config.yaml
num_hidden_layers: 12
num_attention_heads: 2
head_dim: 128
vocab_size: 8192
qk_norm: false
tie_word_embeddings: false
init_std_up: 0.021
optimizer: "adamw"
lr_head: 0.00354
max_grad_norm: 2.0
warmup_steps: 587
MLP neurons of a small language model. Each row is named by its layer, matrix (down: output weights) and neuron, and shows model dimensions 144-239. Each number is 50 + 15 x the weight over its row's rms, rounded and kept within 0 to 99.
Before each neuron's rows, "raises" lists the tokens whose logits its output raises most directly, leaving later layers aside.

raises: "ction", "ctor", "ased", "ctions", " Location"
L7.down286:35 27 33 74 40 47 31 61 51 46 65 45 51 56 48 43 52 64 64 40 63 39 52 71 67 46 40 68 26 48 53 50 46 94 68 51 47 60 69 39 80 50 60 50 24 60 66 50 53 40 63 69 34 47 42 41 36 33 49 42 43 38 63 42 56 59 41 40 22 50 38 58 36 20 59 91 47 54 45 72 38 26 40 47 50 50 45 52 37 48 64 91 77 40 67 24

raises: "ues", "ific", "”", "pat", "ue"
L8.down105:50 37 47 53 66 53 44 55 42 99 83 44 72 34 83 47 61 59 50 30 56 55 64 40 45 60 56 31 43 54 35 50 50 41 60 33 39 35 67 25 54 65 42 51 12 39 57 54 36 47 99 50 63 65 48 74 20 36 44 54 58 71 50 31 62 42 38 29 46 67 30 42 80 78 50 52 28 48 35 47 15 55 29 75 56 58 69 48 36 74 49 62 57 57 61 30

raises: "ised", "ize", "ise", "ized", "ising"
L8.down433:50 60 52 48 34 18 64 47 30 51 34 75 67 61 28 49 35 44 35 49 58 72 23 44 53 30 28 56 32 66 53 61 47 58 59 53 42 67 43 51 56 37 33 47 94 48 51 27 52 74 03 52 48 40 54 34 57 41 65 55 51 37 34 38 36 67 74 59 56 38 67 57 46 50 47 60 52 51 38 45 69 52 72 42 56 43 49 64 45 38 44 31 42 46 39 64

raises: "nic", "ical", "ural", "ure", "ree"
L4.down795:49 36 81 44 85 40 53 22 69 75 83 63 33 56 57 48 37 49 58 47 46 30 64 59 33 45 62 41 65 53 36 47 53 68 42 61 50 60 36 60 48 35 63 46 46 69 41 41 56 57 43 49 38 78 31 46 82 29 46 40 69 78 44 38 38 57 68 52 38 47 50 35 78 46 52 63 58 45 63 37 38 48 48 61 48 56 35 34 60 50 46 25 53 72 23 67

raises: "DST", " episodes", " scenes", " centuries", "shire"
L2.down680:53 29 74 45 31 57 64 54 30 03 66 45 10 47 21 40 35 56 61 50 64 49 46 45 31 32 61 45 42 52 39 44 24 57 56 35 47 57 54 44 40 26 41 55 68 44 52 63 60 52 30 69 42 54 63 69 72 39 44 71 92 52 47 58 64 99 74 48 32 62 40 69 54 59 30 40 65 32 67 43 58 40 48 55 49 65 45 30 64 47 46 38 57 50 62 59

raises: ".", "5", "3", "s", "2"
L2.down973:50 51 32 42 47 80 59 48 55 38 50 49 41 49 61 53 56 52 69 38 47 60 51 83 52 64 48 47 65 21 48 61 49 48 35 49 34 46 27 40 44 56 36 59 99 63 13 40 38 66 00 88 42 66 51 57 65 46 52 41 66 43 44 40 36 71 60 43 42 49 62 46 59 27 46 35 54 78 51 41 36 48 37 52 29 56 49 47 54 44 56 62 65 65 55 52

raises: "top", "ano", "sburg", "spe", "av"
L7.down338:16 58 72 43 51 43 77 44 47 16 44 38 55 63 68 62 67 37 38 45 69 59 37 57 29 17 67 45 67 25 54 59 55 55 62 68 73 38 50 54 58 22 44 39 56 79 51 53 52 43 76 55 71 77 72 64 58 54 65 53 66 79 41 72 43 65 32 46 43 54 56 36 56 51 49 48 28 47 41 50 50 57 35 51 52 29 59 05 36 67 41 65 72 64 67 44

raises: " NRHP", "ots", " Succeeded", "orp", "ough"
L4.down834:22 48 56 46 67 23 43 39 12 71 56 73 21 70 30 27 51 51 69 62 66 48 49 36 20 45 48 45 58 61 08 65 53 67 51 19 56 71 39 36 46 44 36 64 53 50 60 56 52 62 40 89 71 43 50 51 54 48 40 47 59 09 50 45 44 30 66 45 78 48 75 54 57 47 34 52 57 32 57 60 71 59 53 70 46 59 49 59 35 58 75 29 37 35 50 66

raises: "ering", "res", "re", "v", "er"
L7.down520:38 53 69 55 43 33 61 50 41 47 37 47 47 44 80 30 48 38 41 16 67 71 45 50 00 49 53 45 64 67 64 59 23 50 59 25 58 33 54 68 59 53 24 44 19 45 02 41 35 50 34 34 58 56 65 51 33 37 38 44 44 36 56 53 49 36 38 45 66 50 45 59 64 37 66 52 61 55 64 29 30 38 48 39 42 75 49 32 63 25 46 64 45 60 47 41

raises: " debut", " least", "gin", "na", "view"
L5.down165:45 60 47 73 74 38 55 69 45 36 49 55 64 57 73 44 55 45 37 44 97 50 43 70 60 37 43 63 59 62 53 49 21 32 34 71 33 73 32 86 19 43 61 61 38 40 42 38 64 38 50 65 64 48 60 30 62 27 39 32 73 42 52 59 40 50 28 57 55 47 50 51 47 30 52 46 60 29 49 43 64 45 56 46 56 68 32 40 23 36 56 65 57 56 29 65

raises: "ments", "ment", "ill", "rad", "ps"
L4.down765:41 48 41 38 54 47 64 25 66 66 28 51 48 38 62 33 39 62 59 32 64 43 60 50 60 51 14 50 46 58 69 54 51 41 52 46 68 74 50 37 81 52 33 30 49 46 47 57 57 56 49 73 45 23 44 19 39 46 53 45 66 40 11 76 55 81 47 54 53 39 44 60 38 23 31 49 46 60 24 67 44 53 65 73 49 31 73 61 51 46 66 46 73 54 71 45

raises: "reg", "ary", "tor", "ration", "west"
L7.down178:52 45 42 48 53 57 70 46 46 36 66 36 62 55 66 48 39 34 51 46 41 70 44 53 48 63 60 82 36 84 46 49 45 26 30 58 61 55 71 69 43 43 54 63 32 44 52 56 26 56 67 43 43 24 25 42 44 37 60 45 58 78 28 33 55 51 42 66 56 58 58 45 69 58 47 38 40 60 66 53 54 36 77 56 42 71 91 62 56 61 31 60 48 66 62 42

raises: " Died", " Succeeded", " reviews", " NRHP", "ged"
L4.down604:62 36 43 51 55 61 50 40 49 00 67 56 50 43 62 72 57 40 49 44 34 66 46 58 41 61 62 61 63 46 49 58 50 53 55 30 31 52 44 69 34 40 71 37 99 50 46 46 28 68 00 71 27 49 24 50 50 39 41 60 35 47 45 44 59 55 59 32 53 43 73 60 65 40 36 41 52 48 36 80 31 36 66 67 53 46 53 67 61 80 51 63 39 36 36 64

raises: "zed", "ing", "ments", "ified", "ment"
L4.down654:36 65 48 36 47 41 44 43 43 33 37 63 08 49 38 28 38 50 57 43 57 29 35 51 59 56 50 80 65 42 52 42 80 56 62 70 30 32 45 40 50 45 56 58 40 42 16 36 34 29 35 52 89 65 30 59 31 69 59 43 53 30 35 86 55 28 52 39 61 61 34 76 54 48 69 37 90 24 25 54 56 48 49 62 38 72 63 66 65 52 59 60 28 49 69 43

raises: " females", "cing", "sm", "yan", "ough"
L8.down881:43 45 52 60 69 16 64 40 28 28 42 45 54 61 44 48 46 56 71 24 36 57 42 50 57 45 47 65 52 47 39 41 74 57 52 55 28 23 50 52 60 53 80 58 72 42 61 25 54 64 39 44 57 79 41 46 57 53 32 33 64 46 74 64 57 64 72 31 25 42 42 63 42 80 71 30 66 61 32 43 59 51 61 27 48 65 51 68 77 39 88 58 37 33 54 58

raises: "ion", "ions", "son", "ge", "ord"
L5.down461:58 55 42 76 38 56 77 59 51 53 25 64 44 41 29 63 79 36 67 74 31 39 48 59 36 53 56 53 38 25 63 45 73 71 99 47 58 41 63 70 52 77 21 69 55 57 45 47 45 41 66 59 35 54 72 53 58 75 58 74 47 73 47 47 41 43 64 66 32 58 71 56 38 66 33 36 23 54 32 36 26 53 54 68 62 48 78 60 68 74 35 37 46 51 49 53

raises: "ution", "ced", "zy", "ness", "aging"
L7.down869:72 53 47 49 50 35 52 54 34 53 53 41 52 52 71 57 48 55 71 46 54 62 76 55 55 33 62 64 70 41 40 46 52 23 62 61 61 61 50 48 61 20 53 63 39 63 35 19 42 37 30 51 26 53 52 34 31 48 26 56 56 22 85 52 60 60 33 66 50 28 64 25 21 58 61 74 63 36 30 40 60 81 61 73 39 26 57 31 55 76 58 76 31 52 46 39

raises: "ability", "able", " Apps", "anti", " birth"
L5.down714:35 39 24 37 79 61 21 56 48 49 28 51 75 37 40 43 51 44 49 65 59 80 51 33 72 48 69 59 48 73 54 56 48 52 10 64 55 38 52 43 46 34 59 33 52 33 52 39 46 62 60 49 59 15 63 37 34 49 55 21 61 53 50 56 56 40 66 54 14 10 43 61 58 74 68 28 62 78 44 56 39 43 59 55 36 57 46 65 47 34 56 61 63 34 42 82

raises: "ably", "”", "aries", "ary", "uted"
L5.down575:32 66 55 36 62 61 51 04 70 81 38 72 36 55 27 63 57 30 42 61 35 53 39 70 50 60 35 25 53 27 52 50 42 51 49 49 52 59 66 42 71 46 53 69 53 51 52 63 72 52 34 58 35 50 53 43 63 46 55 25 35 56 46 22 36 47 20 49 78 60 57 50 27 53 31 54 66 36 55 39 29 26 55 66 33 78 52 78 55 73 42 30 45 61 62 36

raises: "ement", "alt", "rie", "hard", "nis"
L4.down428:47 63 62 44 53 60 56 45 37 53 61 49 59 42 77 44 30 43 38 45 82 22 57 57 46 34 26 42 65 67 60 45 40 46 58 60 44 52 34 17 59 41 53 44 42 63 29 43 61 65 61 77 29 44 65 60 55 41 36 51 47 50 52 70 67 44 29 78 22 34 61 50 60 41 41 49 49 45 41 41 24 16 68 51 55 58 62 54 72 46 41 33 55 61 53 43